From a checkpoint of a small transformer trained on Wikipedia.
Architecture: RMSNorm before each block, rotary positions, no biases in attention or MLP, untied embeddings, normalized queries and keys, capped logits.
MLP neurons of a small language model. Each row is named by its layer, matrix (down: output weights) and neuron, and shows model dimensions 64-159. Each number is 500 + 25 x the weight over its row's rms, rounded and kept within 0 to 999. Numbers have three digits each.
A block is one neuron, or neurons of one layer that tend to fire together. Before each block is what it responds to, as a language model described it from the Wikipedia text at the highest values.

Completing predictable word endings
L2.down6:501525471498517485538481465505495482475512522475534510458517472484510488531488512489489496469491464458497489473518516516492482539469488496554507485496522512497526506536508510534548433505500510549528505477493501512544480491485510524466535509493480440475488491491550497512460483491528458497
L2.down308:549506506467517514476537457526523485518457503497473529492495560472509507510501495526535517509470496479504508521529497513508503475497524505496525450491482478507494501510516478523474505514503516510465486521522498532497511490508488506480540530506519501541443469553522507473512509523464531518
L2.down396:455472475487510516488499522520514509517486517509504515493463478466469481492513554456483556475476437507499482482513531506505476482507540526521518500499510508472464510530499446504536511490478465475466515499531472493496487480498448463469449541501495469504495480464471446531478516503510476516
L2.down453:498529539517501493474506457510535479482482495476529506482485484533540555506497481526482497505500502531488499493516544485508484490481494493528489501534519493498516524489479493493471492453505502545490506557446473508546461534504480490514495466510479521496495494503497506527532529517490483487
L2.down455:464495520487454487513497515486508463523426482512512473465476519482509525460470492510506509517516521521519542490535530492501532517463498515524479506502494506493527530479489493439489462458502513487473524525488544542519510494486498505488529475476481510511433482498466496502463521512535496485
L2.down647:506519530530494530483503474489484474522482533529496549471515541457563524496498479455513507526472451531522487463496546464516456481492472495449505514517517475487509503439491491460518560476481526512497494506519508495481468532500480540502506499486452489527509530487478534516539474532556521484
L2.down700:499518526503510509487484487522536440491502495512446506484489511466509563494469520525507495469453506501525499468473521501519515469490500443494521518501507504497478519521535481503477491524541469506513543495506453493481505499434498559500521469498485487465535514491512489503470493537482478484
L2.down766:466479530527463496498492495491501524497515547525515522442477504516478502510515503467511534529532474508526495466490531475549506505523505490548482535525500515535487519528535496470475478454488493515545500496452478511444529454497486503502548509506502495534493497536496528505509498503512481479

Mid-word fragments after p/soc
L2.down12:516481497523513525520489491533553507496503481517507525543512480479486499522457533512475474492480526458477491525543537516478508489550511502504473471545470484488516470533475478481457520475507514514514536520526488482515491516481493501505533504458511466542468511488538525486468498479523502499
L2.down64:449475497491550530523520488499468519476527508480505494529501524512542514514491494450499525490495479455481546496480475519531494463465468507491507496503488488512505464531507477455518452521501521523501541500520490518511449475494510469500463435520459492549489491469485483481544491528436495500
L2.down133:514505494539495509514503476447514486500496458526529496482477493518505512426512529487525547488523486479473535526537559488481453522480487482456528499445496471512536535506499507513504456514483494482512491527504487483509538461471445503536463476502506487497557493536480461475502461500511485475
L2.down163:469502447507504501523534488516483488456529529471517499556481502496540515503491496505462493508468515536514482545509530500558489496531493487475473512536457501533548532509469485521493514502486518535500476483495508513493507490498519480491523530469533480492534514505504500440547537497476532526
L2.down225:490542467512511522530499485512479496530485529481458490495479492507486539531505518530497517514492498453463444532496512487523496506494462463517480514463498501488522522488523509504463512454491511545523483510506512488519522519495497496499507498514544520469473511586481486464512507459481509507
L2.down469:467541486532537504544511529494482523526455490513502514511508497493473535492501520472468522516549529513493470489484468468556483493533475454508505514478490506504476516486452501514502490479463494494553509480502475502494536492503493457499491514470528514522542489498496479516517509541533504518
L2.down519:521500486489477511470521509520509487530511560466495459542479482465465520508469485512523515519468455515479508481503553497490540438474504485488463470532497515512489529478479431487530482531555520466511534501524467495500519536504508462493508517474503483522494520464463504518505486521458482511
L2.down677:495483485480525518528486532487504508497486514533506528515481509516520484488483514525497478509504494506527492497485501486502458525487497467515495516521534438430496445511518479492504477463486493502490484487464504495490484482520476540483528502455468488508496501433468460472497506506494506479

Word-final suffix pieces
L8.down182:523488507531511504538502563509522490484455492507482544484490552534530483465453484489478481528512493454494521479533513534506524509552488494449556488501493464518520489505495519524526516484468474512520538495518518508543478507491496510507513541503533441494549510514477476515490471477477463478
L8.down230:461522505501487518510489503494523499482458496455499501469494497445450499548532479471510474533553481482536449516518519457513499496437490513460479500528550498500517500479515478481500503476462540471495507452460500507499497483519494504465523531517480485532497499509513463490507476481490490468
L8.down554:492454546461524490558492504510483505448501529522459491458514491523491525538486554504476533482482490487573525536498461470512490537529542487482489524461515533497461502517495433476501502478474499524525484540535491541526510528484482520525479509507497513542489505497491528494483531515516502511
L8.down649:494515512495514551501454455508542511486464495501502475478504504497522495469466530491526474520480438491502480506481496522552520533483500493473483448497487479507504492541478465529449470520527507503507487495521547493514508473426486478446501491560489479487465493511477504505512486551467500540

Mid-word fragments, table pipes
L8.down323:447547530501483494502534488501480503528473457479500499475469502504498513459499460520485495501525499516499492504535491513513488507456495524522499534438515508474470530462482499527516510519482524499536484471508468507500451476477491534457490515503506474564492511480529478486501477519494518454
L8.down421:519484511493486501540460504533481515509482508536509514546531507492515516485481488497554489509487468474496502520499508510521532466526493498499479497517525500483491478543490490497482520487518498484460542513467528512553521521500496508521491509465481467513561451506516540501527485514481525502
L8.down616:525520537499548497530521493509477451543491513502510526512506456454495493532486500476518495521481464579508468520510498536488512499500465482437517483493523459465510500474449518487487497509477469464487531517552478489517496496547496461505477493515494476505501515523511496484515539492497512540
L8.down690:430484527517475459460532489501530474499494475470500519509509516498474505498489511512497485578527539518487468506515561495493510479473475497454491504482476455497440500492482467558469521491484490512500497533467476465554485515492470532499436463494514491516502480496522501533494523519447520576

Main clause auxiliaries
L2.down0:430527514510508498508497488510471474522542514482491499507437516461498532498511581511477491494486546508550520526565491478472483518496481503509494544511507516505466542490508504486528509466517487487502475551478446499495502508506472509470514487508514501526486541477438470504498477473537514509
L2.down25:507522511459524446500526473536488507502458522460462480483511490510515561551465515488547474492492481484496497512520486545515489509508508497469485536537530522467497516535488510465518497468498510499502511526527497510507492473507481498513496477554470491498506502510489520494520488488507513473
L2.down41:521521476473491476514480512524520503451494515467456462469543479497527512464520491525463476471516461548523535546490510503505492502528545541501527487512488504522518528475446486454487504510500520477468497506499468504511514459458492498465478483489501494507507507524452510508505546503529428478
L2.down299:484544503509563502479495512524508480466506463477497502474456531463511544544527501554494459481548504488508524478510482505508445511486485475531499504499464556486512474507469511481527478469487491484514525551493521492505486496456513491489465496502469495483484515485452497478493469505512462485
L2.down332:479492493481516477544467487571483501539460499540485515483467530467489473503485524509508508526470473505485529524529480498494466555527508510515509488474486541494520541496511492459533504523476501516487478518491473516524468522474500512494495492511493452512541515526523501478453465466498514478
L2.down661:488513489501473503506442444529474474548474484535455472523518503473500508503534541485493506482438554492516541504559450488490497509536489525548526530473496520470501522483499485500524497474511530510516454499484485505521478524534469510548491506518498486482489483495504493494495472477525532496
L2.down753:479463510474505533478519505501483468540493489465523502482487510483491501532524491528506477540470522504484515505481497513518501502522477468538522525469524497472482522506532475481519438481501504523473494489493483522511465498495476498487540486492449477496503473502413531502518492536525480480
L2.down755:488522448473528481531462520522474486514510518433475496498492515504506560504539500552465496502525504532488563486508507478517487496493502482483506514538528510508452520523522529468505509515494451491513481508493452531504462477491455498476516474503490508512516486500519490485504517484533441496

Mid-word vowel-consonant fragments
L4.down594:548539496570557522538543456520504508533478502499478508487509528487495524472501523484526527527501487487512497497546538519511487486542503498499559521460462493552521498488522485486530495527467479482453494493499509519488472498509507524533488506531503472538505467477516488510536477486491533521
L4.down701:457487499523513473442506468477525489514488505537495459520453473535515536503474508470524497474521516523536488503507502463522492511459512472519499543507434533501531485510483443510525487477512485505539490505501478559527492538520503518482491532502459560504483488501493466520512451499508489490

Continuation after split initial
L2.down68:538527529489564506483512486494502531495504445496488486486503504499528506488532535509484475473497498548491478476501546533491493495517500484498496513501494540483526505485550493469516477496497530503503522475496500483506478449464471568472516543461486499467509507479565509481437522508498501483
L2.down261:450454508484534515476483472541502486490487512513531536473519543470476524529486523468460474501481496506505486494523511517484497501519502496459511475524481515518492477469511519473523458503502508510480496503472473519432496462483517472497551534492506495494491487528489537443503488466532540482
L2.down391:442434524449483497510497499491482490478556525498474505554495475532497489478489524511477487514475492501537517438483475461489510519500533516457510488495461505441496488510485496466532509467482530501526474476497502443542540501505479480469477537494533525529476476488508478511492545496476479517
L2.down515:488472473506517480486527469513482451485507487492513493505506510574511527490509476538484514465468469482511536490487485589513490502491501493531480437509518497508489545492509529516517491515532525492497511526529470519477493498497505521473512465498465495545515493488516499477471550494454496500
L2.down524:492508500512453541508510469548507476519547490465495566502506524490520561505458526517424499495485492475515516532506500456511452505541484491482448516512501504483476492496540534466520550508493501516484494503487470517505485524480498459497519478505509440440510510530477439527480469503495515504
L2.down610:530522536513501449479519529515506497522457497493461477497499489516470547548482558519495529547478502538518510488488527491485521507469517503492504475499482499486516517463556498485521515465504493531477506520487495521505479496524439451450493532484511498489511505500488515491482501490494485485
L2.down621:489497461472494497508507495535536490502481496514496510525478553517486490514483511516491484557461498503508490528451503493518523497456484539500504553528452526470495453479505537519502460521488453509509485544465497537524473476489488539486523477465509450495511535463503504505473515548518513478
L2.down654:472483476480543491531492510526529478499505537496506466520467491510488504523502470518494466480510507538470539497509486455523484528559485467519505457509505522509527520477499541522487559510509488536514519462492478449429497519532508475505469490494516471506497497511523513500515499457476515506

Mid-word fragments, esp. "ond"
L4.down520:528522492491492561489498468444532453524477475515512538472488487506497500531514494542531492525499536483494489498489504527512501498510518519501512516460506543492549492497521512496505500495570495473495470496518521514534498517528505497481502531488471561523476482476495535504502496519450510503
L4.down723:518473478536485501542455533454489512500484514538458571508449475487493456507518518514505475496481509455521516489471513518531535492492518537482536498522534455505536487462501542515522501499471506481494498497530528498519510479489532469494520515486457503500463501469495467480484477555498500480

Mid-word fragments like "ond"
L2.down22:486548513490488560504521442504482447510547509471495492489497470500509502504520511505524477512492536493505487493499489491534502492487453472523505472546508527523438454468524524484512461492525485472494493509474483525533493504503493511491521485549560507514492509534483494504481503502446481472
L2.down276:487501498496519531449548526482501493440475496549524537552460532498451521499483499548460501514488494520510465527479462507479512457519506479536519499477519486474489507440476493477495506499506505480517483480544524493508536475453497554499501471465509498503523482495507493519468471446480528521
L2.down283:544521468523524507514511497476501469489476499558493508485484490485479512555508488508507493504521545461514509490490492500568493449532461505496546535536508500564518537510502481488509491524504470466501477506525514552509469498463481519531502540485514483465487517484518470500465508532471484498
L2.down302:477498459493521510488495488505559443490493480493535511496482547542498493507467456477524504481439505492516483462528490525497464512513524466455535510536529510477482442500521496473461535516495488507499513518544542522530476502514468560512488474490496469529509501504515501469504472504468500454
L2.down400:495546536486513505559508499465493475544512517516522471492504517491465516494476530485489430534482493477503502523498492458540534468485445489497515488520503511508480483541474521522541507520517480535555527522544517521511491533500506465496505514519443510495504529480452466462525496508488448465
L2.down475:455515533460500513541542529510532504474484475529473509477554469465509521496504485509508505517527492477463489493533542478542477520513504477460473516519520513514453477522496520534492517553504438491493492512489547507485477532491502537503529512497458492527538494516454496518513539522519520498
L2.down585:546476498486456508500509523507477542510541454487497531504519502486544496504495491481480491483526490491491503502508522513519478519538494480511474509520510506488461510476526491519498504485562475506527490518484513534458470556517468473481510466516497503457497510509456446500537490491489507482
L2.down591:484538497528530492510523475523501509491499515519436509516541486499498515480537504553482490521482467513537507492539495490512506513459503488504488476479490530533489504484564495467513493516515508534527468538480505530524489545537452525461493560494500493529495511454543535510502460522468465494

Mid-word fragment pieces
L2.down2:518480496509516545517471495496524521481460541547518442506486494514478513482482516516469540510460483555476499515509514508495447464465457519507463508483461491512470456456494523508488530482444523525527460505524489479482513506529483452522540550460445523447446497512496492528526510474517561481
L2.down38:469516501529510492485528483474477501500488446494473468446508504475524502496475506520504574457506491519457465495474520468547533503489473493558505478488521499480532504509466479471508540508494541483472521510501530514509483497511485429522541486469474502500503469493506474486544498512492499522
L2.down58:502475457489460544548506499492512506490535499490489523455512520507508535512475475476519473504486541523456515485523515470520522499500480503489491508510484528476478493481514501485485469501483494464489528549553499509489446507521476519452469483424489493419537472518460427465485474511523534458
L2.down374:532487506462547501513498492490504492503501520523475504509520503507509499490490472539515471525443524495494496454516517478515488487469520498536511491549552500466499459512524438509514482478495484479516483489486497491481513539496455516521559525458488510498527539533476489463490522534532509447
L2.down449:488507511540526517510540489500496529543526496473456507494503480499532545508479503492524531536483508502487486492510508474552480479519497511476511475501486530547492478485552468520560512497468501546518506497507487494481456483483482536484571539454522505532452530472489457504494460519534485487
L2.down498:458499482467488452517479479499498503483513492449514475466498481478517496494460535555499518527454461486492504467492520495512518492461518494541504472511497536439507514540519471461445536480508513499496492516486485540500499461430540476540523473536472458467518463506467491518497472518507539495
L2.down562:523521472478518497473506529478532509541517530509490482514490505507506475496506491488550553504515533470514432474503524502512529533493472488495473489482538452456535511474520509478504514524494500537535504524501546495523543513498479535506520498475482561473499475489499494504524508486488503489
L2.down648:461441487499511516502503501511499505505483479484491517556522473499472510546493531523497502507480520482492527479527539502519483494478442498540461482487512463495460517526491530535498503508535480513499490485484514509506484550459487490496537510438454517518466491458530495482482515488469442464

Mid-word subword fragments
L8.down183:497479515482499492491510465467510475497526474543483467516503466517527543505510537496464489493528472516520483475514528494480451497469504512523501465522522478470445530508468473518487475493510508514487501492505478486505497474521490513531501544496533552488495513482485528446467478502498520507
L8.down226:518488482478487537523529523490487509457469514531525502504504438508568533534500519545507486497471477568509503518467468472505530490481461491510478512450492543489509461473470495473466518528481491486481494517494498494488492472480495502472484537475464500498518519489504537454530496501522489460
L8.down270:477501499494465509471484485499535482502455511501504477475523523484505485514508510521480525502500533512518466477481507499506525530497478518510477519465449531505498488525550501494543517504464473523494512534469501442562494490492472490451501490449487510519512525476508462506474480507509539526
L8.down624:492512497505508472480505485518493510570506474498476521484531509516489512495488506563479526468471539526454482516494487478501488506487443513525542490509470492544508492497506516506520494499520509484503507490552542523494478486532470487472487500463480501541498540498516535556519470519485486441

Early word-piece fragments
L8.down269:498480492519470475495524534486509510513495549484484494503512565471487479491483499471495532463519478508516515469500456471489489476466540473486500469473499489527514503479508479531468522447493472495510468505531472469486525456483540458495489514485493507476466481505468489536552511502553544523
L8.down341:503485499485506490519499502449487449535513472491444483495495512512490473466510512513508485458507469521490444557526494497470501542555477481493503448497493468519528518468501493473494503500502505469505462527527499530529477457543518554503440478463498514496523489492506478497517524499487519445
L8.down350:527499513460492509475523485489463480478502463523544518501491486508538510466513454472496568487498495473547495499527516489475508479480489550493531555477512488502511476477466481482502507506462474543533488504514505511473485501453570462492509434487496475520489499502491499466518506484482474474
L8.down365:451507525512505501473486502486549519513489536505514484526495476504506523498488521533507526488544483526481519489526488467524479528518542503536527489549488517513488456499485488471499468493482545470513468502503499531559495468551527488492532462470463520509522476499504494490464477484522502556

Second piece after initial C
L4.down302:470516515453496538549525495518467477488527457512469493474504521490535483499461536470439488499478495471531514509505507514454490544517465489516506497503503516510488468487519493477466486502515502478494514538471483486528494541476494452486520486517444503540494515475481523466498463476473449537
L4.down475:509496485499505437476503460508482500520516466494504506494510537538454470486467488529507514533486483494506478502538532496519467521509495487568538513502511427504518511487511504494491495508544486525458475524510480524489520542542486546495486500487540503472484500502459499500526520498527498497

Middle word-piece fragments
L4.down478:500545531519531530482549512499499535474486484492495487517517510508503516497444466509442516506541472535540507495534541466512511455462536497505482519518492493469456508503477531524464500514524489473519520517489498559484486510480487528497540457452512500516508480530512469536540500495490492512
L4.down614:492537494511506539480505471498531500474474480464549475517474475461519514475479474545473510526515530548473509476473501494521480526508471440429521518503460541506512488463472497506504514489490477496478556507487503492508511527502454507508484478499476479537496531461535516495501505512492514496

World War and mid-word fragments
L8.down93:511465529521502491464475518468492520482475529479482513512495489530520493494544501454498469479504482506529495518468490536521495483452470469489506516532499484468482501508499489476550493550500508465498492539497516513500508467515542548531534470470513514483477482458482515517512492489467536552
L8.down122:516534559485478472541478516499547476497496476505489450484542506468487490508507513463488501509545549536555489508526485518504532512468548487543474509487500485557494484512513525541491502459495501456474506511525494477532523508509488491460533518460502499498446540492503532490490505489513516486
L8.down212:552507522515515474520543503498490506564509510490517507546468509499522515502467513529466509503489481472516497527476536505530461489474516510508486500541492488477486490502498546452506512470465533447529496496459524500502481486491479525504517483505519507522485485497501492449574500478572470535
L8.down395:481539510486490506496464501467493480520498536476494478516495483481446488515473510555490503517566466549500509494470490538502477520501495471476522493517470481522506487468482517500523497477487556511551451503543487533516524473501498492508522509452524522510490511490504519492557498515511536525

Mid-word continuation fragments
L2.down174:521534545515492501487472486515545535501462493522480495481510478500481495548483487511462529523496484500440499484512526512475477497475482479472486539514535518478502462555486466498492475532502519546466464516483513531526457507488447485467517525510476539503498507490469496534457479524549482526
L2.down214:487465494449531514527542491463478502536500486506554497483495543477470452513485489500491510503480498513451474518486507473487463523491531488490484484508481525477506458521515532480551526527480530505502489505500501528551486512491497475522520526497518504456458498488479522471484486488473433482
L2.down228:556525495501472504464517523477510493474484508515493485510466538498513487472464504474519496489517481507488463519516514479495498517511472469481492520533529487433482467489497492489473480523509490494520485505475521504560574517475495484500494501502530474505481522523499484484559543527482468494
L2.down232:455509517485496509482473489531508456495486469485527545502492486539493492514542515521477453504532520531520490548515511521517479527480472489528486505507464495497472446511509522522530500468502491494485522436492519535508526495476557474465507519493487516483452485492494497511530517545498491509
L2.down420:476494481514451519486526464504478471446495529468490531532499505500484513458491477472474453511542470514466519541492526460538489483534493479509482500509491491490515476471519507528498456506500474463521530488465484470503500520490490461531523472463467494489504510562504500486489433500544476509
L2.down542:515542495523506537483545485552436542492514517498498490575497478491484512491474519509477489517504540504517531516465524501556481503495519491468478481526511501489510440444495533504483533520510510477470493477487505521499494516485452524510508476505475509508500501482500490551441491484510519507
L2.down595:511474524509499545516497523538504488469502471485497512464498488483517497485529491511505445512512496524541441506506476469509468520512490480557455483502515483488505540514481489504502516508474480489473477518493479495530490514492485529503498490492517511483478489488467479488495460551538475463
L2.down758:488458526520494501543475538476540518491516452492522516490505519463509547502496455531485493532473507471505505488518493496481521469467497460454507514471523466529513470467461485469470541512523492542503522481488467525483435505505486515485519506427499536494514483531509533485527535484465501492

Word-middle vowel pieces
L4.down140:513511485508534490472530479510463532486480496505499511542487478470498573464513486508450537525493528504480481504476498523486492524478504497507510489508472528510480471466511492479522485485505449515454524503508478505459487483477497447532490442500493519490494520534525543510521474524475472481
L4.down169:473523472512510508513513512485469495450509497492504497501452490532527533543524506437495526468460514466455542513485484496487470504486525531525460528520483468436515475506473473477513513496483510492474484511508512520515522481508488479487449515555509461514468520503522525477492491460500492572

Clause-linking words, modal endings
L8.down40:498475540544473433467496458461484523497482505493473487510510542457463523538505538477481473468514544480496556452473528518504505483503563507472465498474523491509504487540511520515480474500479506483501483533494478519487524527529500499490491472522530481482555491536461515514520499533480501520
L8.down41:527493525495526543542455511516506429484511516467494504490483567517468534484513500515443502525516492531465495523507501467492506474541491492535484483509495494477477534471536467448510482490507539439502539485490478465494490465514514496537505477513504493494492485490461512523525480505490481488
L8.down355:533500508533521492490502487502471534446461517525512496521472474462505514467497507516517458552476526489514507507506476495504528565511467538474505457493512546483457494489506514510506536481506477507508461494519487527498508524473544472446488472496511483512469495514453528513503491520511506527
L8.down664:474473498486488491487535485476522501495546496495524496519493486517480472521505499494470532461477512502489532514495449522511501510495447513514512553512494507488513464493501535451484481515491513492497499573522501505538516469488479483521521404511477547523478466520469474507529525556552472510

Word-internal continuation pieces
L2.down36:521509476507492500474479503469506468483520497530469493524494497515459534518467466563489465472511491475510462513456519517560499495505532456489471476531496486518465476499520525488471500519528460456527531465485490472545449492494507527526504486518502505472513506477442493529509497537505539515
L2.down109:501512472484506516511509487510525512483489461473535506522490461486453505502545508505471495507474531482511491532513482513567467499482517517523537537485469504529435490457509496513494481479500457499522492496522498494432468522467493473472547508489486490538480523490490491513486514516527539463
L2.down247:496461495518515467522493525493487509445465460509537485467520462468480511519469501515486561500496486530446519456487521478520498528527508530487482483512493503470473485469517493508478429473502481492491501525515468519522484520518447500484496479498529490498522494500501473482515494495512491497
L2.down335:433471507514482511519496456478547482505520475511528497497504470507451478500472471543510462491509492516473510489510520475570508520507496548499499489490557562467513507490531500502538444496509479515476527488490466492486487555506517542483500486475484497517489515502524474485512523500498450489
L2.down452:490500478522536467516532503513498573510497499498540462466527485466484527516450458543510551487482458515466504495477503474488505557561510492479522505515499536487468517487560518499516509464495523488496493489495474521496495485550508502505556547474531471531488513526543501507451473523482505502
L2.down507:454507503538498525506501506489522476537496491497477479492534526515487492519485488530490513510472508499483531504502525512522502487488503480528480453499502520498469503463507470495512530492503541528509524475502524494470483522516505529512513471505455506521493459443504464465501469550495497490
L2.down544:518523486480501530545487493513473489544501494461491502476499500485507464527506512533508511508525501491513524523501505496538485466519466466520493487508471514494450511515480519520527520440530500533488470495514508509477439521517510508459546488525489484522533494555502463487457519490551539506
L2.down712:499481501484488516491459512522533523531462516490480471511474492482455519484488506490478525528475537493473497500463533480498479485461500520489463478514469548548503507517455513501488543483451510491484479491484534495474482527510496495504528484508485461471523510482515461511515512552531522484

Word-initial fragment before completion
L4.down267:466521506511514500498534474448504496500474467481484543490531540488507503529510464525501517484489485473473491499478503481510510497509493477478541520509472497534468500504472507512499555514528506499467483509507523475506502473468449514517542484463481516511460527473483518485489466531503477517
L4.down663:509481477523509498486541532440468482485509530501530479477499454481504493519508519529492495440481485531466434466511499494505549524537480500571463543489490479447477499469460494492459505482506537493489516479561486509498514515480498517494538507490522479520497514496476464515516509560496501478

Mid-word subword fragments
L2.down35:471480508533528531539484483537504482502472508535513540496481483520513529520485532495482516522478499485438562471461498521502496493482484512477548495481514464467497476485491462489472509480503485476491485535500474508493483510484514524472473503505472491465513528469485513522473513532531503478
L2.down60:501530529526498485469518493494461488508501490485501522519511484511502532537467495480519483534506520501512456502521497523524490497476502500525502470525471550455543467519466551513485500517505477497514493504489460491446505567510503523477498521510459469495513496475462492484490451514558477502
L2.down253:491549477495513474492523483500523480550513501467441467491426493508505505491498521521516479480481545492511504482518517490514455490526501511530524510492484491510523478516459453469513509479518472499542549545472543529505501489513523491504483457447460541507491500458499475494542531511530500538
L2.down346:483480442502480510475525504508521471542520527501479473479501547528502523484472545524495506493523519520492510513514499486510475497516521477503470482497485502537469501465509457461490518504487493493486490478492502470497503472496461519471472482485506561496519493489515463519529531484514532527
L2.down463:507523547475526534504477501523480446446539480522509497524513521497502524510456493535494502521465519533514530548501502500535517524516464530467493520476495496465532528501476510523515515507492510485510513504488476545532486516509471532508502491473445461484469550415488544524457522526456550520
L2.down609:538496487501523514513504493501511500499501509496488457476515547489493528497489491521474483491485514476469483491513507485527492497491502520533505529544495505478483483503533488493477477483526468513435511480531442516520517500520453474472524485505527511498487473487498440524488510500478526482
L2.down649:437543480490566521486468479519516482536496528508480488496442525528488509447498519519540524470507522497513468486515488506498471477493478512474484520491500501491519509498472513462513493522485497513526505534499544505477470500491497518502518484488481513521464502496523491516514471473515518524
L2.down745:521539465467484541466498470497506499483486501464502523503529519477485522495514552484522482542458520507470491482500517495485503452486506493524527508560504504510523514503516476467536517514456478494488542465523493470482435501487509513475508501491513469530507507545481477529508449495506475541

Mid-word and modal continuations
L8.down203:529453504538500511565467554512484518476491534508482529506517524513476501492503508504509503487511494497496484517504497506525512516501512501473456510541524509480525481495484503498522507482513497481456501483500513532547438495509495523515530511436475494526523483487519567524520532482507467492
L8.down254:485473496493498517470494492499520472490513500478517548494460549481510575509533527495499517495510515528477458506517515542545484508490478457467533503497477478489512540459487520449507493471501465470498502533479497501457463531481525482506529476508500512488515514491490519445489506509495522468
L8.down308:488464527524493511468516490486464460521454526469485474477487498462457479512495523569478555485557487477507514499510471509480452471508503504509435473490463486473489525526528524541487536507456498499487501494533461516520454473496489474518535474482451515485521452519513494475511468500486485469
L8.down577:522481516508562505548521494505470526542517524506452486440492512518499548496491490527526481467560488481474509564527529475458506502532471479535500509492486530428505512506497511463511494516480504480489530534511529491508497515477449538468509488482524514509532514497482503491516449487511495480

Plural noun suffixes
L4.down476:494485482518500472520508482461557511503483531486515533451505508515474474477537488482484520540507473468532457472507495485536501522527478482528520510516537519488485567499470499506532505470496528481545513511483531489537505499530461509514491460461547467477510508487498509499525477491526461465
L4.down704:491498495481496462511464501462544507488480530493510495499535459517499534493498517533517518519490528550466501505511498550549483558533490533529499538472469515471495535477515548481475503468465485463546484547495494517508506523532460491498517514480508490511486468516513466459469483488458493526

Clause-linking "with" and "have"
L4.down65:507531501494474525478524498495453494462483521517490492512479442512531539484473478517480472433497511472475525501496540496528508491478519527512517511492499497483491504518466483486496515536479476488462482536442464495482489513480487503518491481518527501533481471504506434518503521500508498505
L4.down467:476487483490476502480530504527459486506455498476479450488499477457506534485533522501515518452481543497508545494563469476542496528519463523558520490500508487530446539468489506489518495497496479498460512505448492487506514468488485535488496520496538470534498498529486532475461500472513505473

Incomplete word-fragment tokens
L8.down404:510542485513511500466510459519480470524473479519555552456503497507478512479491504534510503514517529513569545466498486508505470497473494499586506467472492516486495485521527530477538514503476499493503495527467493503482492510492483515451447472502476490532512494529483517485482526495515481520
L8.down457:526525475505544511472475480490494475482475525479438484484499472488519491489491484488512492468514515449473503477513462522494515493533458466484524510493511512528503503506515483489494468522515450524492466530478516494576502531472515499515536477480508461504454476486494502500497496484530436511
L8.down466:514505490495510459512477460506483562535475486477498469512546508524523482546474498517490491481516508517544494472510536528481501521491498464525507446512506505474531505507537521477527524440478517513438528506488488520465530475477462542503534516474449513479465542516486497494508528464506504524
L8.down569:484476485493489503509485464510527504528545512575485452457522519492476486530508501495486485500530491495500512467515470436463512542487511488477541512512492466505497502484492521504505473495502502536487475519469508509549479511517496510515498495465494486519474496500518503477479485497528541483